Weights of a small GPT-style language model, trained from scratch on English Wikipedia: 15.7M parameters.
MLP neurons of a small language model. Each row is named by its layer, matrix (up: input weights; down: output weights) and neuron, and shows model dimensions 144-239. Each number is 128 + 32 x the weight over its row's rms, rounded and kept within 0 to 255. Numbers have three digits each.
After each neuron's rows is what it responds to, as a language model described it from the Wikipedia text at the highest values.

L4.up327:140133134160152174173144123126091101114137174128067112140146093104134146077106132145149148150097089119149157130169147115138119133118125134156133177124043099128103151122139160135114065199170111202116094142100169100159139099129164127131114095117139131115122156098144181158069073151111115127
L4.down327:071118136117126115088136175119179152087133100107157128124188157106167113125062140127201074109121109123098145138145113188141125105104153116144110081113116084180175071068119177126121099150086101089128104126121113101115148170110132077111128129106160103099104112162114135170121098169118156087
Last subword piece that completes a word split into several tokens, mostly place and person names (Kans-as, Ugan-da, Indones-ia, August-us), also common words (us-ing, bus-es).

L3.up1426:084113183166139155151143160184148106099143143172164097105160164103136113117126115148064134092152109105204116096090095111062100121121095123178191151106132191115123113168187090114087120108145138140130115121148147198062144163045198129137138128132109153101107114144104176166141076156094170118
L3.down1426:144169100095136118214140101110098121121125054117171176137122107143156111095121106178120169100180154106081086146128136134128156126155117097159163178133134127149135157149150158098131163160115152146135066154196105116107095110168080131170163131153153088160076120094191137174166142099146117072
Single-letter or short word-piece tokens inside words split oddly, usually a consonant after a short prefix fragment, as in Paci-f-ic, Cob-b, Af-g-hanistan, North-f-leet.

L2.up987:084133142133130155101147142128091149167112103124147126120128172139156130107188161171080184046104120172104091116137172138127105212189093115159126172077090148146121126168154131102114105122115107180107100155090152095144181105161099180153114094077169149136125111088130062148124122117126121141
L2.down987:151141125091152142107085104167119132134119129073126149071147110087137130161159113112140101121090062102102080117118114058123096119113149105123143093152097040119129148090127124137133122099167120123121074121109136140143106139113076150092039073185170113085105134140128150133142064119083114066
Fires on suffix pieces split off a stem, mostly past-tense "ed" (march-ed, rush-ed, clon-ed) and also "ated", "ized", "ing"; also "ed" inside names and words like Ben-ed-etto, Com-ed-y.

L3.up1526:119084136112154167118122128116103105111132099145135109092161149147130084178091142142056157088110118225093128127116146127113102151173209175176173098112078162119152153135119103106120131157142049107159148161130147123139208113168089160186107119089145176177159172110145107160143120121078149133
L3.down1526:109159175144179154107123075134115073151169193121136165123104114135132136176129106062102126105101099145133108107114017121111114162112098105175177135104051057133054142116135116151120104150147078099138170148115124099146114111059097118160117143167158113077108106146157156156118115137150141112
Suffix pieces that complete a word split into subword stems, mostly past-participle -ed or -ated (protected, elevated, alienated), plus adjective endings like -able, -ous, -ful (affordable, dangerous).

L4.up264:110180120165183138132096115168114098181174110129152133107125131076124139095123156124086188060108124110105056161122024135140188180149116217110106131050059154103122158141165121119087090157116115121100075158156104102112135154168074113117093093115146121143106075154108153138170069177144124073
L4.down264:142112084074100108086164159076152167105093149111127138134166054193178107186152158151125099124136129175118180115100125112116079098150181160135121160180152102184123126056076148160125118102158113162132129092142133068175111176125118073215144130116138138140136137119091115133170118157112159150
Suffix or inner pieces continuing a word split into fragments, mostly past-participle -ed/-ated (occupied, affiliated, incorporated), also name pieces (Fri-ed-rich, Si-bi-u).

L4.up720:102093138145122168127164068122119075134135124108206074107168089131182156152080138113098103074128126103151089135138102114134081137133091140128164096122121175152117150190164133077121139083142106127139199115139150143139122182134089157104120118123134130109082113095126115151145121088062165143
L4.down720:070148176141118106143111108128130127103159094136095146157121163106146110134154145056137107169134102209168094156130185170143132112110099096134141147124101113116138089161068138194115097111138151158120162122103098086132126101166124116196069073145090067156107150119120128130143124124215128110
Mainly the word low (low-pass, very low, lower court, lowlands), plus degree words like high, more, much, best, and assorted mid-word fragments (le, tra).

L3.up910:150150085171152168159153183122170137089162140122125096121130130095144131103101101112114176203116114137154099106112127157129068122102163123140088197055136165117134156146133140167136127153106137106172145178090125149136125065076129137097103121121138103102093114147087114125131069058102165159
L3.down910:169140165150101095193122163088153147040127139102165138155098122082105113048113110089177158086117209165137164118167113094113160153176073101120109152183108228113139151134130079168108150142130110106108119196117144127074148235121140137115102132117166091092060104131084035107082132170127135069
Second word-piece right after a one-letter start, mostly un or ang (S-un-shine, g-un-men, Sunni, g-ang-ster), plus character, family, op.

L4.up618:126123124124135137133133141137125112160123071134087134111115096121105094171117108185157108150176138084131091152136071165092163089121097110110161141098084138100104141092141066090069097162116092145179146138118127144137172079110165102132075131109093139125092141141132139155128169071131098156
L4.down618:157112045117168182086152187159132126127133114090125129101113072159139140124135136174114134162185136094124144140125131088179142124071130127152078129133093122171131190153147151056107058136133099086140104095068131135118218114119100102056113157167116143085054182167093101128112141111128141101
Verbs right after "There" or a subject that introduce a count, e.g. "There were 1,269", "there are three", "population was"; also table pipes and mid-word verb pieces (emer-ge).

L4.up1197:143094104121157124106150146071139201084115073139167097137146174147069094136137124176162119093060138186110135132148121109101124113171162140156118091115143205080120191160162083101121110103134137115092161134136091155112134091110139110123103117131174152144114133141143086161085082074141148184
L4.down1197:162118118144125180205155172123159134115157125189147145191161148160137140123145126139123094140149179090192118104119125100116138086090179100098136103142144081093142107116107159171150076106129098061110093102122096075182085069076120138127134162106216155107161171173136137110101129101105133155
Short pieces "do" and "go" starting words (doubles, donated, good, going), plus auxiliaries did, do, was, and some scattered fragments.

L4.up1525:106135147095144128137180127134138087119126126129152086104158135105178180129125135123067153107105177149188134083142125152062101131158138125140079161124110123189162115182143131129188110144110099135123111135096194136056139128119146142106141096145145113146135149121093149164126097094082089108
L4.down1525:120183117113058130163135098159170095153099182108067121159099112112110184125093134105129157113103089071141121133152090100097114152149119097139205150152122071161086120174112134125108145125113093185091190111173109087150146059126138132174140110101089105176129091151153161155107143168165154172
Middle or final word pieces of words split into several tokens, especially names and Latinate words, as in Cop-tic, tact-ic-s, quar-ant-ine, Cob-b.

L2.up1468:166152118130187107108162186139120083147120092189114113143151071050162141135073107144131156077089137119097104120096136127111163128100135121136168126096092126178148120147132083146129145129186059137134164151094112113164173100147158115116143073067144159128104183090084138149125110164167143145
L2.down1468:122113150100107114168102129102170111127122139112156135160143137130119097182069141100134100158053077136140165164186149125119143163167126152127043164153142178135089173161126146120107134134139129076079139197161105111101125137103130158160182115132119088111125159149101113137098154152148169124
Suffix pieces that complete a word split into subword tokens, above all "ic" (Mus-ic, AllMus-ic, Botan-ic, Panason-ic), also -ian, -ist, -ed, -ant.

L3.up440:124149125141135149126162080107073128117151126094077158114132152111127095095131158151083106085132166118156150164153181140123125129144083132113181174106095110166159154116155149103134086146178124093169126165130198127118098129092139098163122102118072117176132120128113180136136134132144172137
L3.down440:184108138159138120099098138134099101124089107091120087156111169153135118063120128087146125123117127137096168092178124102168179144214116032162052162082126141131093192066141149195132149087158163145058151112134164152102156124125120172069076150110156111158096071117131119119122175121136154121
Closing word pieces such as es, s, ing, les in split words (pip-es, zon-ing, coup-les), plus colons after infobox fields like Genres:, Fields:.

L3.up424:119104102100141107148155147173120110138141143188143144195089139101147176114098133179111187112117120166131125047114031145197157126125115093081086163108077185116149146164167106146168093130163167136096126119141052094120104163136149139159112134077116142171116162130096059094067078134134093130
L3.down424:145100124087094129101085172137120120144177133157117123159139121165075140174172080185059183144064101166147152144061188108048127140099179124103146105109169115107135111118114128180135147121074173140046148113119119182179091074094090081057042074128132128124136093151126128055125145179095155153
First subword pieces opening a capitalized name or title word, mostly Go as in Government, Governor, Gobert, Gore, Goals, also To-, Do-, A-; sometimes "or" and "she".

L2.up1234:088092133089117133178144130099181097113149115171170071131132123048143112182119129175131113110133125171145063124053115119097140118120130116120176138123087121163156160109197074145079118182159138145121121151120174161121154136085152120127122100074164197140111137106115135126160087132159086152
L2.down1234:159069141140096109144044122151154145120117197122136178133169128183130094174151178135198157086132135112136132182128174153113171107114078151110123117149126049155114161133122072161169134136157149070105105101132134177109134109069068100176164132114200158113129093123141101160133142109160113249
Short two-letter opening pieces of longer words split by the tokenizer, like se in settlement, section, secured, Ro in Road, Role, do in doctoral.

L4.up362:155133083144117136109143156160134147134111115163167120137137140130131100093148136128062155180173077147186059130127098162106073159132101114183095126109111186153191174113105070107078123120111101131136155149120144145079101138082153138088117095082146089110115128146142097105102089097126094099
L4.down362:100148129099140099163155146081129099163186128214162116139102050070142175040138088121147132129075125152157132181167084158178114042084124114092156169132139104102145214174115121165143153084117118139123127151116125164125123152109110088186196095094082058141126083148113113113080124167121133150
Second piece of a word split after its first letter or two, strongest for "ing" in K-ing ("King Edward"), also W-o-man, f-all-s, sh-ot, R-ed.

L3.up11:134151089133129164119123136125155165130132137144149139212158107134134168096163139100103168083067111078140079071124074096134158162107073166143122150124098134157083133114154103171129085116138128102173118169142130173133180148146089122192125098112140096115124091101122152116084073080140103108
L3.down11:140154232140103137118143145156113144122148110131173134144084157141147144117131103155092198096168101116104108135162135106148069116147130149134109176112097129098163187160129135118131101168153154090149051128116139162174116233136117122117118201110145118181153126132132166137096138161134136101
Mainly "born" right after "[Name] was" in Early life sections of biographies; weaker on mid-word pieces such as us in Austin, Russian, ed in Leeds.

L2.up87:162106151211182127136143171117128083165142095143211106133135118037139138168076083155137116152131129120178131086083086175161089108060143164161101106132127111105161155130093151128101075171171126112136126142155141122114167099131099086150158097097115118101076170158041105127094141185127050116
L2.down87:095141100130114126143139127107113105144078155121078121057128122125087144070176132137162113096196131116140066120079075128123102125069104181147152124153131167142068124141118153103120074151136142114132181142122177132162186109189158091135121124114118137149106135134120079137103135097149129117
Word-piece fragments inside split words, strongest on "ri" after "Sy" in Syria/Syrian, also Kyriakos, Sheridan, Triple, Ariel.

L3.up628:118046154165122160190138110156138102131138079132136027134121098116139109157089126117103124125153177121136108162111049138141131114154140169152135138035109181110118166093135167114080107169121093195107131093104123098133135085127151140044131120071131193117074174116137134129129145084113132156
L3.down628:127140093191112098156205123145120135108107140114129140136127133185146144105122132118132145153154111135090158144124090051070143069086169151160159137141123154135161105097162167108115134100147145107083047098147085113141173120078057137092138165135110057144139159160122149099118136153162146095
Grammatical function words that link a subject to what follows, especially be after can or may, possessive 's, and are/were/of/its.

L3.up648:113140106154170191103143131097109141169190158139150037140162168092213199118163145152155140140084164095110064121083084102160082131131156158124121169148130171088136159151137130153063122105157147110095110197144123139145168073115126145170103170121116159119156095136087172171089142053092111168
L3.down648:126157102199132105093159145089127108148096143208146136170051099131102159158061147078171143088156173163121140128112130175119178132086124123083105125140100168087122144176072119117177213073161028121091065139205160069157160160108191130197101138143148149166150109152135150101145167136121127124
Word-initial pieces that need a continuation, mostly High/high (High School, Highway, highest), plus con-, ma-, oc- word starts.

L2.up195:134072111145150158114160090151154146082155186177084095156123174142132129113170115147120128132061090075163139143116120151102113206153167177143174097083098109141163127131138117125106092162157156158129144179118157140092163101147139138164141141146140119161150110103115100142159137133104141117
L2.down195:158167130138100074113138183120179065142100178157118081141148172098163167064131097147183156124076099119145128162161121159127121160103086131115131185155094210108153151152136162137104146150133134105181164145131132093114149148136164130091118109141171117150141122119144093091104113084130109085
Word pieces inside proper names, often Chinese, Vietnamese or place names (Q-ing, X-u, Kan-s-as), plus "and" joining paired nouns like Blu-ray and DVD.

L4.up526:132158181170146162102125161149080114098115076122175120130176103135120110101155114159177151109090125095140125128146100129148129134109124149110153127091109156127145120156150110111076067114130097154189131193164185209120120150169098138140142122063104122097106116155145123138106096143122109117
L4.down526:164120149101117102110103111136186126147100125123128129106114090124091141149146095157116090099157153167175180207140157104151100068050144146112075187137160123102124147167085101122113135115135162078141149125150145084137167132113117140155094147009167096120098108095101098113095146162129103100
Mostly "born" after "was" in biography openings, plus family and home nouns such as son, wife, house, and word-final pieces like se-nd, w-ent, behi-nd.

L3.up237:152144086127210090106148111188153084132129113131138135163112105100102173136123160127073182094035160165095146136143127105142108101116086139116127163133149094185144152098156173154083102143159078135158134138123090129142184120088071122112107081071185120131111143143129101128147113075177099162
L3.down237:156128181129132084139124115108150134102125098101092144111088112070182127159075122119194150129149087154125148126155142116160098130058191134137107071156098125165127134105089142143146111104159111090117149155126157170135126150116085106118121123137153137132141119125173136131064176150162150156
Final vowel-plus-s or -ia suffix pieces closing foreign, Latin or Greek words and names, such as genus, Dorstenia, Augustus, madrasas, metamorphosis.

L4.up621:134133120100114116192139173126088100082113099121138096162125115089153139196119145099116182103073128141099119083135084124146088117137114130158154135135136096186071143115158118099142100146136060152125163161145127170117138125143082180081152084051126155130109172121128141114104150100140171106
L4.down621:102107188150151039185118075126211056096122112115113100149121147120203087072052065116150174138143091135076164148175108119108126109078182120101151112154113147135127091122075157112135138090117141108138143179144151158180114145146084081106141063095142113128151136166144091170084149099166138133
Final subword pieces that complete multi-token proper names, especially Latin genus names and place names, such as Dorsten-ia, Peperom-ia, Mississip-pi.